config = dict(
    n_layer=26,
    d_model=512,
    n_head=8,
    n_kv_head=8,
    head_dim=64,
    d_mlp=1344,
    vocab_size=8192,
    activation='swiglu',
    norm='rmsnorm',
    norm_place='pre',
    norm_eps=1e-06,
    positions='rope',
    rope_base=10000.0,
    rope_fraction=1.0,
    qk_norm=False,
    attn_scale=0.125,
    bias='none',
    tie_embeddings=False,
    parallel_block=False,
    init='orth',
    init_std_qkv=0.0262,
    init_std_o=0.0,
    init_std_up=0.0262,
    init_std_down=0.0,
    optimizer='adamw',
    lr=0.000847,
    lr_mult_up=0.657,
    beta1=0.9,
    beta2=0.99,
    lr_head=0.00779,
    grad_clip=1.0,
    warmup_steps=431,
    schedule='wsd',
    decay_fraction=0.693,
    decay_shape='sqrt',
    final_lr_fraction=0.1,
    batch_tokens=131072,
    seq_len=512,
    doc_mask=True,
    train_tokens=1605000000,
    steps=12246,
    dataset='wikipedia_en',
)
MLP neurons of a small language model. Each row is named by its layer, matrix (gate and up: input weights; down: output weights) and neuron, and shows model dimensions 192-383. Each number is 500 + 50 x the weight over its row's rms, rounded and kept within 0 to 999. Numbers have three digits each. A neuron's up and down rows have the sign that makes its largest values positive.
After each neuron's rows, "fires in" lists the words (lower case) most often at its 100 highest values on Wikipedia text that the model never trained on; "fires on" lists the tokens most often at its 100 highest values on Wikipedia text that the model never trained on.

L16.gate480:448482507505574511486462431483530414458490483629553581527460472457426498645487510499489485499469547542517500463383547468465490480474484462492432499548493534483473521469473510537404452519505589450544467492447479478578475415517537528484549543497577559429513447562478459536461522575582472463605467405477513549412429598444481412546591447487518506529582481461517533512512464475580475428455527467568543508416502516515459541472511524553512494481473498413476556520489523461375528534476542473511496409572529542582567469492552521545542526518532492427470440539518533492397586591504554464
L16.up480:426458509500596414448484544494622539488579464494471549535499392502565503416518468484498492504470502483420437390455582484450491493575427481538460446451494462528539485520418449479597545517521520445577514460560412459446528439556400490476527506537491618460510440481554569471440528619451490494518558552529501507483455520370517493517471435490471451409453411460524484548481559437536522490531502539529506380444436560431549557546553532552566509468469506436574443534521434508502423395407480522407476560600555498545478394472574529518479471456487514535546524557466558508468554529469417462
L16.down480:612492518512562455508505529463496560468431476467446533432494512450441469449596464535504476559418509436447472498509543538439532440533470564448587500569506468484431391415498429558463582549539482472496576461502540525477446442485427454594505389494472563540484425478466451493582521504491491543467544479577464491652478466481581451498575474588409593529436490523497372455503439533494472566511442522549564495542473447487483506626493515592554494520499512416495540470475498486528500562490449492537486595537469558550523439547527586439644522529546444429509463552551565500464512486484489537
fires in: "such", "tennis", "x"
fires on: " such", "ennis", " X", " function"

L2.gate1070:477543405473584477465465554543494552468477484556516522454530466397584493562488461432478509435465467507505483538443512496524559575520524465595410432590466483431514544523512499485517490560639435547483440538485419444446564554432445497526427610513493513438443420443515482490546449469532564489548484478456436562436466496433454400541484567531397432449519546545536485545611416505415556607521554623580513582456506531466461556469601518475388507571531412544492486506367484521483485504565487522551512421525550544418500521487425485569486550462479521512528552506428487469451452532476521503
L2.up1070:543476452474527400511491576450490515453434525474482504487537436517508544530519521410558459548469537483603548516508444481530545531444606608472515509448528597607491540481499609411484480463495423471522485592509490562541522479500421568450473550516430592559560551488499580629538454438513451560442510532479443517574483494455460572470446460589512568577505409490556489495368532515497592497500539663462477577439531436482463437526492467499446497585545476516540513530478430473505499532475493487487517448482552560408517454456417552595485522506433487544494516598446548500476532533544543427
L2.down1070:361487544541501517512548449529492564562460509542479389543507593563471525417455471524449460423477589459520458476499458417485526414451543505523485590449527452433537560491438476376477419455478504444511460526485523435611485536471406549575588457546518484514491463541397520510536444544429460518466412513509463558532457521517544520503438451495490533531538504565531480495510471539614479518542489490417510548558448508431526437478495521483509528425518531500537567499516414480489449440500545524487527509507476418548554489553454382464440439593499453455595536520559549504521484473520447456
fires in: "are", "down", "agreed", "nominal", "final"
fires on: " are", "inal", " down", " agreed"

L7.gate361:555534531504454472507470365534490516547460519469372616525479537554479578469485545454541534557493546475564615509486484405475497614441458574443476509541523454482510542603532567462497460486534500484505557559522447550429540464535524559493615474504551528475407462387482454624548511469525521511562469409538561541572498492455482532466580443512496481436414554548523530535520512482410453384410466561457495483499542356426564499489539463449402484488506669471443476458491406494445538486409553598467434417508486404410496506568453456575502560524494490443524486477571475514570487461472453524
L7.up361:469551620438570500511634431564505601482519538437532443441506524516531545514539480527406522424522432485524510576349489366453527487549561543514528574430474473491509527532550512482533559480447459502473517507549446502565426513534456358485474472474504514541448480562490545457395556546498517516467541554474497467545517494447472668534537532404497468495507464507454498490471454544505443537518520453639515462602486518477538493468478515507510491463449542563525536539475391480521484396482475494461479512500496564535561486517466496516494543521565479432468517529598421417515548519498481484
L7.down361:542500567421474410531396446473479472457471554473567573416405527439564628474549512463433443507482553507545622481521485519515570417482532495517482594513518498559466597452511434432502483561499392494429517433492542528442473547494456470526431478465584500636380373469540498424491478442464543506404509511453523560517458484497524454483493545575504449528502478454446507446542467466525451558463524610557407476485510542507494472523532528535491465524594508490543444540590556440581478476506517575514492520425484514588502550489539498493535430502556446501432557535475481494432473461568485549
fires in: "0", "china", "japan", "cancelled", "starred", "tariq"
fires on: " 0", " China", " Japan", "red", "q", "elled"

L5.gate625:457496547554412538559560527484434412523557616449473452453454487539474522535430535517523522469408468486515540487483589487518532476536409468585398441427493480458502542509541427496542471447552457486454590441438533546441511505413442498438401540539540439463386542511496498531425564519479503424498536528522476507555457515541479494612496441451413548517506529465490480467504450533566522408504555509559511494581441452425443553583501434481513455589525505543559626444540618489467520515506478471549519493473485506515488506460459586510532511540527522494476465450550514414435467461560572490
L5.up625:460563432582538530453484512495481443467515555501491413475411505608466501505471485536611500456421417368564534465309546582590663469500489570567514496518482547538534592537569539505553505525534508560529562454548502380485573502471461466535521505539574499427504432471465543543512538566524510556516517582533490572537472550499416618517518448463495496453557416430456496434485515533440439482498521546606413525466492454574501508492448440463560418470481549535503471500565502438563482436436437566501563498495498449460579508471539505502529504526440509541431393421524471491449488537472596452
L5.down625:440506506559510503579488528486455422531518538512491461546494476507504496513473538571488494408502442491592522430524554562532644530567473515586386494500496503445492513538619464532511506461570443497481475478557540509500493512410515532501449515458462433494502484508436567463466535420460510495561477558565484455505430452490461473521500453455466609523509402583525491469485535512586494537469528504440449532542552430454419498540578374513429535407504434581453565456507622472625569515468415506534546506628542564510491541490514544497568445533484476537462478495551536444436480453491609475
fires in: "went", "moved", "go", "6", "coached", "going"
fires on: " went", " moved", " co", " go", " comb", " Fl"

L7.gate698:404487530449452506510522412496631582595543510548520513520487513449459463525425530462523525497474533423506493478624471529567567407473528482471480468529548376580532520540501544499522511513461494510536502389427516510516549584453393472540498453480545510443488542503498472503495537493483516510534523485519589401484464545537517498469499519453461581492411436467430523415477483474506503576482545473519459507496432461541479468418534459499444434519547477443490602501600435536461528471385450554386474542472505454517573513405530473512499420496505556441481525491531446444461544534517514565
L7.up698:579527465545411586391477481536525524500470445437552458474512388370518486513468546521442528572479518548483523470521502508424546504503524468481450544459453478543523505448544598566454438528475423518487573519543497558463603666411623516545432478536544502562514459464446544463473491484426452455560459485486574478478489414550365392500427499509430528469475528515498547432488457542443531519405551512612527492477643527491505518518495545455446420449524514591524576575537439535551540447478505474534476504449486500490461483493519430504499479528522487445469476425509547426554545481493495402
L7.down698:526464486489488527366490519497440460525433537441544442500560478446541463560457448508408472528472466460504455450502412536452543430514538560473432582437484452510636454455479608541454478449458420511465503491581473530475554577537488584600454484585523528477453486590465572564549519420490496541636549454531537475554502490572370476468453509577551501511544524500491550486545470478400437496403525487600519509565674496503435622478428548488468484445537500520483492489513540509411588579517525534585518527499515466452444498506503416506451437530448457416555569432468546504497454439488490431
fires in: "went", "would", "released", "right", "liquidity", "go"
fires on: " went", "iqu", " would", " Released:", " right", " go"

L5.gate819:421545508568499534546439595561465541475475619513383446491430501462490513561548470514422475517540487488489454519477393453561532512445534477486488578525532528508543464528497508416500506538443530525538459497551509495379490462454511508540452546537476503408502539523428449528484493447522434508525554510483517528524548452480519526549513387528409573550501505522504550565578473410489494566431502516435466506411405509575448496470505583485461466542538439488485534507510426536494452431507494491550494464508413475540570436550453456521589497434460419546446447549460520422449526485436486453
L5.up819:518494480536492474531383470476522580461540470445439434456500510406546553454534503480473459512513475431484502502433384618599588500455612484484470514585528527516515445437513465488575473552437521591419406476537511506421495411523460451523465534509430573389487481542483488529502446474522503451530462566508525498562567519531591450514519467512476654543494429538465503629456457426466529526487607565543477516453512549521465532414501510477412541556566440438503546413524494451538476550477433563601511470429485445509510448482576464523506525560494512529497461565420500518479443482496460468
L5.down819:491444494517499471498436481477525509509487397471501491479502484494525583429528498454489458488505534517501463537481508603549540552473501476416480431517488486542504533522571435564560464519474500520451503534570527489453502420511557466493513578480442529498511501520487553504507516520519486483492553548437495521465519445537583431564484510442484569487515429493484364650463500536482545562483503499458539468501494570532445486466542499539471559497491405521479473429518479512543487538544436473597446494499495447527482457514472524565468531557563545484480536608443489532486508468465488545
fires in: "high", "highway", "homey", "river", "road"
fires on: " High", " Hom", " River", " road", " highway"

L2.gate106:517464513610518547564542488399533487465518476499511517479460451521435454482577508503484525465601491591487412517467471521426605499526473498544548529547468537435545418535495409528524562549474471580518532549407544509401510469512499493429460473442486573406549522550579576545506546446519527483564489459520486615541397465511558549522608460438537581484551560404536471462495459430626534474527523571439517608533472489488573540508410475543491541520456473476483531534507523451493445510450550499632491466541425395567477509501442475492474553518437474485555507553496450465588487538537551517
L2.up106:458589475600545457484476616535429474468519459548460426644443529492500598433525495422550452542594510562523500445414547586411490574466479522504533435529508470550550477487500473520426364513492555464565455561468494477460506511409439518504470438471515547526456528471497587552496508465519448502376488494555469444519494519484476439529388439399501548541467544568499529440498498531493458501486465488401514477505475542492441552471411520511531460466435465466466551510545528486538534402512498449537570468510522492503496572521498519588523481523462547524503459487472474489486509547517520524
L2.down106:452445560473463522496485430495431490506511426376557544418489506566469523480560536514505530491493506492512490493525486495507579527434497475488528520538479526483523522511473609566410529461522498564495531460500544437624554466449490477457533582484469482533484479433505496541418436444453587400563470464572534482492522446499626493496595450515495597535484388532476524517496533542596427511583478509487508566632518505452592472576436482487502431397446473425431535497477576437499553501509487546543445454478473591457581527540431493495501468616463490393518493490469544464492389449550393535
fires in: "one", "racing", "ablestar", "as"
fires on: " one", "-A", " Racing", "ened"

L2.gate835:452544479528424432458462486542615537447560508579496543499504453529544553459473477506600429495498384524496421424445512521531469521482510502399410560475596473447500571495498494566418506454514503522496414514461475627445527472489591524489564371506453561486436540461554510437443527450541505510305469492566494412509509552470487597601489570434527462460458451508499519467476509486578492575625570497565520495536570421465493574490520591423511511416552506403442484416482512456508426455521397485484587517507446441517446525502416581495546536480550617558559539551479500416412494514548445580
L2.up835:537512530500491418509556485503574462583574540461503459470437475490547574438541505486541534556546563566441536548555508487501540513497437431465517541556471465527480508480556551489483477534509505450506613474438399426508437541466528411509453522504449582505548527445531546413462454568552422472510430523452473511522422530418491463377564591397441521452468546526564479582505580461522524497438476520484469534578477506569539490401399524499495531499453614495472441507582474499448442489513458426455523524438521531423500393570533548451503511572509497489472550452526502571461475501538418575
L2.down835:526515531523508489490441554518470501543527505437451518520463463473464364458505434466518474489491533466522520436536565481438423492562467444489502518416549558509550616431450446570534549531547482442485583594517443602631468563497526539578482548558445507487538542567504484465465496559554533490479375472468452545426440598443463567361522452454429525437509475504511307416482529519422454450534533383471448616462536518568529442464489503420473523522447523517521526517516536535537553446500526528487461491453513504438466498468497408506512484485491435432348491550505564470598513482557553469
fires in: "former", "previous", "chiefdom", "year", "joseph", "there"
fires on: " former", "dom", " previous", "lem", "ih", " year"

L2.gate893:540460539502530501502451479472541535477533441469452526502519611471504511467537498538451538615581548509458474558503491518526500486433445457479431510552506470488530521458469508454483599441501418407549557472463505525522503547400440466485491438540487547544457505517537608573506478479483511537426459529479429466540496530490417437435503532491535466498618484477505466522458405482439442469505576493419416477503621540493516461479558481512561525488523478507547489495453498528516518496456415487549464380470493409472432582535516436441513460552487478441490399481494403405545572544456511412
L2.up893:508537500530477522551528496502440414597484567562504421526557453468514559443402457506627570453533443607567529497537348499535469517494510543525544450511520472533461503484500496405641512457430482491581597492493490508666553529505483517443444501498558560491471493523446432451497475496531488525496440410521470562430419460496402513433441479510405448578481514533474544528543464527467553476465499549410603542504522527450502570548472394497461570471544512521542560495478493523548494491482483482475450448409562457450508539512440496528586400371562480541488548527554485577443497550481535503
L2.down893:461472516482380582453566455449512513534487377492533512517476474572470514480559527462550447519520560446491465466539510458460500429627502508486471470564475463521608599528355553496455441423472531437516539496433541547562516446540429472523572369539572508570483603557498580563529453544503468399451493421544523487469551488489526568503495545526545585476485454473499452502435443507524535535459561558506531444478571527495502457468489481469468472440491561523448601427501485460346457524499507483490447619464500511501528531490553486545522511455511477469456482608518534567508474490439394575
fires in: "place", "12", "4"
fires on: " place", " 12;", "ious", "odes", " 4:", "ork"

L5.gate285:430607561544500577552529376602549492501503516520451545461489453569522481601524483459521596411386561556525506560559574453523500517464419486519445540425423492566473573535484528520510514486549503461562523482407543512415523530438478549529452476522540470517531389530472416414491454433509580381491557507553483461518533524489523581519479432524514504502537487550462522434515486476606449585463539465465452458459509493517518455536477488484613528543478500506458527488589500554520515472433514436476532552463477495483458563484506525511441589458495604470427562524594498546500457497484451515
L5.up285:469587432554396504495472510449368493425438512466417527476431409535515452398490486466434612376495506516456511536584505470517545516594427532590411500509495497467496583387442563556520390538426492522467497488461445497494484477467506540490540477509522561494459529489457439510555572502487493482559436490493487556538505478491527489495518449513470515492523531492384470455536503518427482457463510520507513524426518508480517538387504476481528494533537468553561576439508509500569511529427589442461506462476527399439498497399506521464536460446473526494528518449463518491527454484436526504
L5.down285:448502425539449519480516578557457590495510569541474490534467438554591476569483613524432564528515440410596480448572486530498580515637488547544482527433516510458531517463550522539495373441485503572461462572518554472429514420450474539537466528407433441589539531507528469499539560478493487551536444543464531499598416500531597440482566494509517559472583537643470470442583472527503504481456504478587465489549571516480533468383492474515510484466462516509469534434486483506497564531413556528530545450532491420481585569488503477439503482492454517455480488430563583418543444539532485442
fires in: "went", "live", "worked", "go", "working"
fires on: " went", " live", " worked", " go", " working"